python train.py --n_layer=9 --d_model=576 --n_head=6 --n_kv_head=3 --head_dim=96 --d_mlp=1536 --vocab_size=16384 --activation="swiglu" --norm="layernorm" --norm_place="pre" --norm_eps=1e-06 --positions="rope" --rope_base=15600.0 --rope_fraction=1.0 --qk_norm=true --attn_scale=0.102 --bias="none" --tie_embeddings=false --parallel_block=false --init="uniform" --init_std_qkv=0.023 --init_std_o=0.0286 --init_std_up=0.033 --init_std_down=0.033 --optimizer="muon_variant" --lr=0.00542 --beta1=0.95 --weight_decay=0.0 --lr_head=0.00438 --warmup_steps=0 --schedule="wsd" --decay_fraction=1.0 --decay_shape="linear" --final_lr_fraction=0.0 --batch_tokens=[16384, 32768] --seq_len=1024 --doc_mask=false --train_tokens=519000000 --steps=22143 --dataset="wikipedia_en"
MLP neurons of a small language model. Each row is named by its layer, matrix (down: output weights) and neuron, and shows model dimensions 288-383. Each number is 500 + 50 x the weight over its row's rms, rounded and kept within 0 to 999. Numbers have three digits each. A neuron's up and down rows have the sign that makes its largest values positive.
Before each neuron's rows, "raises" lists the tokens whose logits its output raises most directly, leaving later layers aside.

raises: "hed", "ted", "hes", "her", "ometric"
L3.down824:395597552458354499450378552522546527577555524504417513493512519486485499534420539511425479474555458359633402517482481416492511518508571537521595490482413507519499482469464517584391432545450437562455399411474520584536473540536433388536388526414525500522507468483508378533416527550436514387

raises: " Awards", "Awards", " Death", "Honours", " Goals"
L5.down1252:489460482509520456555478477553414461519468484522459403533420474478513530439522490530523404438493445381440449561530561623534526563484520537509463481489532475506459572483430490474511498420374514459496468477448528385545476554473565483517521407398547490521526562437449473491592546533515428500

raises: " Preceded", "ime", " Year", "aly", "ady"
L5.down48:511487471438439441493391523388542480501495445436488462481522465549503446457431461576412530608513488478478539464568435504466423541457548463502526560530508472583524448522503563558461376461540559459477554560498506446554532602456568557508492500449443440536552616541449473533477481517482555461

raises: " Chile", " Guatemala", " Argentina", " Mexico", " Bosnia"
L5.down1203:466511515388478438459479460515415547584467569527539455471556504555502490516494448437425561442511489475501385502533506556473461583547537475581535450411436461533499462485578490561440273492496466539503446520566473536535466469404569524509543488422546561542446449482391571577551537561397516525

raises: "ees", "ee", "ant", "ance", "der"
L5.down939:415457543479515489493467485342456569563423550566554435569550484516521457496538646438447421421519516491420427498466561495448488452436462482398468419427407510467539504401517498389443656572501463485473479468413438513541411520497536462618501424411519546502576500528532582446486510484418471445

raises: " Michelle", " Justin", " Kevin", " Richard", " Matthew"
L5.down903:491503532428487474502492548520452526510477485562455624456556526460569475478610465533503491576493540458523540408504549436559586490413497403532434559515479520481538442452427535481433412464416478485531460469564546492522502495472537540548526503561543472532472556483517462490463537467295483463

raises: "|---|\n", "|---|---|\n", "|---|---|---|\n", "C", "F"
L5.down158:600424501509408476469469502418528451465483439507458502495387563527455529502467480482454526458491450544475563481469458556554438453568487462477468457624479558464372452527494540497467659575543506492544374525434550436439572590432529466489487382457466459425521552500458529541504551532600439499

raises: " graduating", " bachelor", " Bachelor", " enrolled", " studied"
L5.down575:477509453540464469500534484479372637560471534488536480461482555450543478495433439482551458524469506548548560542508485488424532536464457431390532372460507601421529502491619505589487493493536498405446423475546457510508478527478512441554493382467506412458503498541467510534557518532501468549

raises: " meet", " find", " seek", " ask", " join"
L5.down684:484551534547496516521493429521433453522556451514492434509438522398479534466465493542455509498434512598424465511514544498463466555522446514371571519488404552508478504508545559476417391595574458484435392542445518435490417440540515574442388522539528534509526520450624586523523503534352565522

raises: "worth", "ner", "kin", "ür", "ered"
L5.down528:481452645494468517442509473499453457457489505510577472377546441582494528459549432433466485513478520461467450522419453512522556499470527471451443521501417481558448506544479501531532442464419463469563473502473563516556551452527508501468494540447479554619615463493527495494513461479524500409

raises: "het", "hen", "ci", "chi", "ripts"
L5.down627:436505549589484429534542481563518470534504479511502469402519535509465464512487473502534449483545457571447540529552573531443487468458498551605463468620458548435464528490556499442519430494465493374494518513497560507596525571523538392516508452501517461481571526507545583488466484432444445580

raises: "ords", "ord", "ital", "ory", "ort"
L5.down1005:428410554455496497485449564394514442446508444453462435511457489526514577503535589551550387524477408420507484379581499437497478559415507427529538521420538406520477522512564487494387419554494491449555456462546497412493510485470548490517471562497484492479503468463511509508488490570578447486

raises: "ign", "alls", "ille", "itation", "ines"
L5.down1417:466463496502481465481557489424591555478512516540481468490527526499535561468435565458347492495536510529512554530494475436499439454443510546473469533498478493552508469564529400530468470480529498462509512438487589499598526507560564521551522498575532557602496583523494516604518481585512513536

raises: "z", "urs", "ub", "nan", "ara"
L5.down497:543471484466446541603497550478575524516533521527530569507413529492474563562494523565557519510526554562513512454530507433549533461498552442547452483506528577482481525510496473542585343514557490577521520475583500507557619562579490535508453525509555460439492455491500506520439419480539505497

raises: "stein", "mann", "borg", "mark", "town"
L3.down586:533544500512501537430506556494576500504470552397596544479553495465525507540487479438458464515496475530501459551480584561543577538407485474516537515507478423560484512493491547465389583543496516474508399505418461560526491510614486548425468552479527516563452479561538559500514644575395503492

raises: " Despite", " While", " These", " Although", " However"
L5.down202:498509509522540483518574522497526372447507496538413561576482537484502512505523505451525473514511505534532546452474514456490514575547463526556532478401525426545485478483478479506446955453447561503542491359514474509439551535533447565496575515510505484549468490435466467467535452495779431506

raises: "ifying", "ions", "ities", "worth", "ified"
L5.down1200:424472552504499467517401506482443439500452475559494523434501464482529522496477422551546447493482503540506463493488480518507502519588518503536398472530542583500486496465458481497543534487405558479469496445526543582514565440568421526489502471551480521516511506523500537445498574497588569497

raises: "As", "Is", "H", "R", "OC"
L5.down1354:495476583486531462468518552458402531469597495521480485475551459490454532566552455512440499520537528429434430411496488531558484525580565554512509522467463437418429614491449464486481550428476597433421425417549559558473473570466559580485443401469456464443501521478538493487507502534427577464

raises: "ear", "ect", "etic", "eting", "orn"
L5.down75:573457457494496519520558495477463546503473607488603490513555479599480603556473460568517424487562497371446438507472461475475626536591530526508492468534470477562567525548500469513396361510489552470446497535504495424572520443535570470445486482545457466455385442525435483520465456490545477517

raises: " other", " others", " remaining", " another", " ship"
L5.down900:478496505472475483524500543592423437441486542555542463447456423605361574464563532491459529465447587465523505536437502457547449449466535544501523549494491444467475522602449451459511490481405500527478427499549585525444409460494544348518504470509447571496469472448482434602421518489428470526

raises: " sale", " deal", " effort", " purchase", " £"
L5.down1421:600572522478508455445474475434547496390532497483541485564383484488423439506468541507548506521426508376487555531483493455524481524547496468537475485464526451538460505514529568568490479424458541492487558455488538532506505510467417440626513489484518487519532620630531456454473461439545480448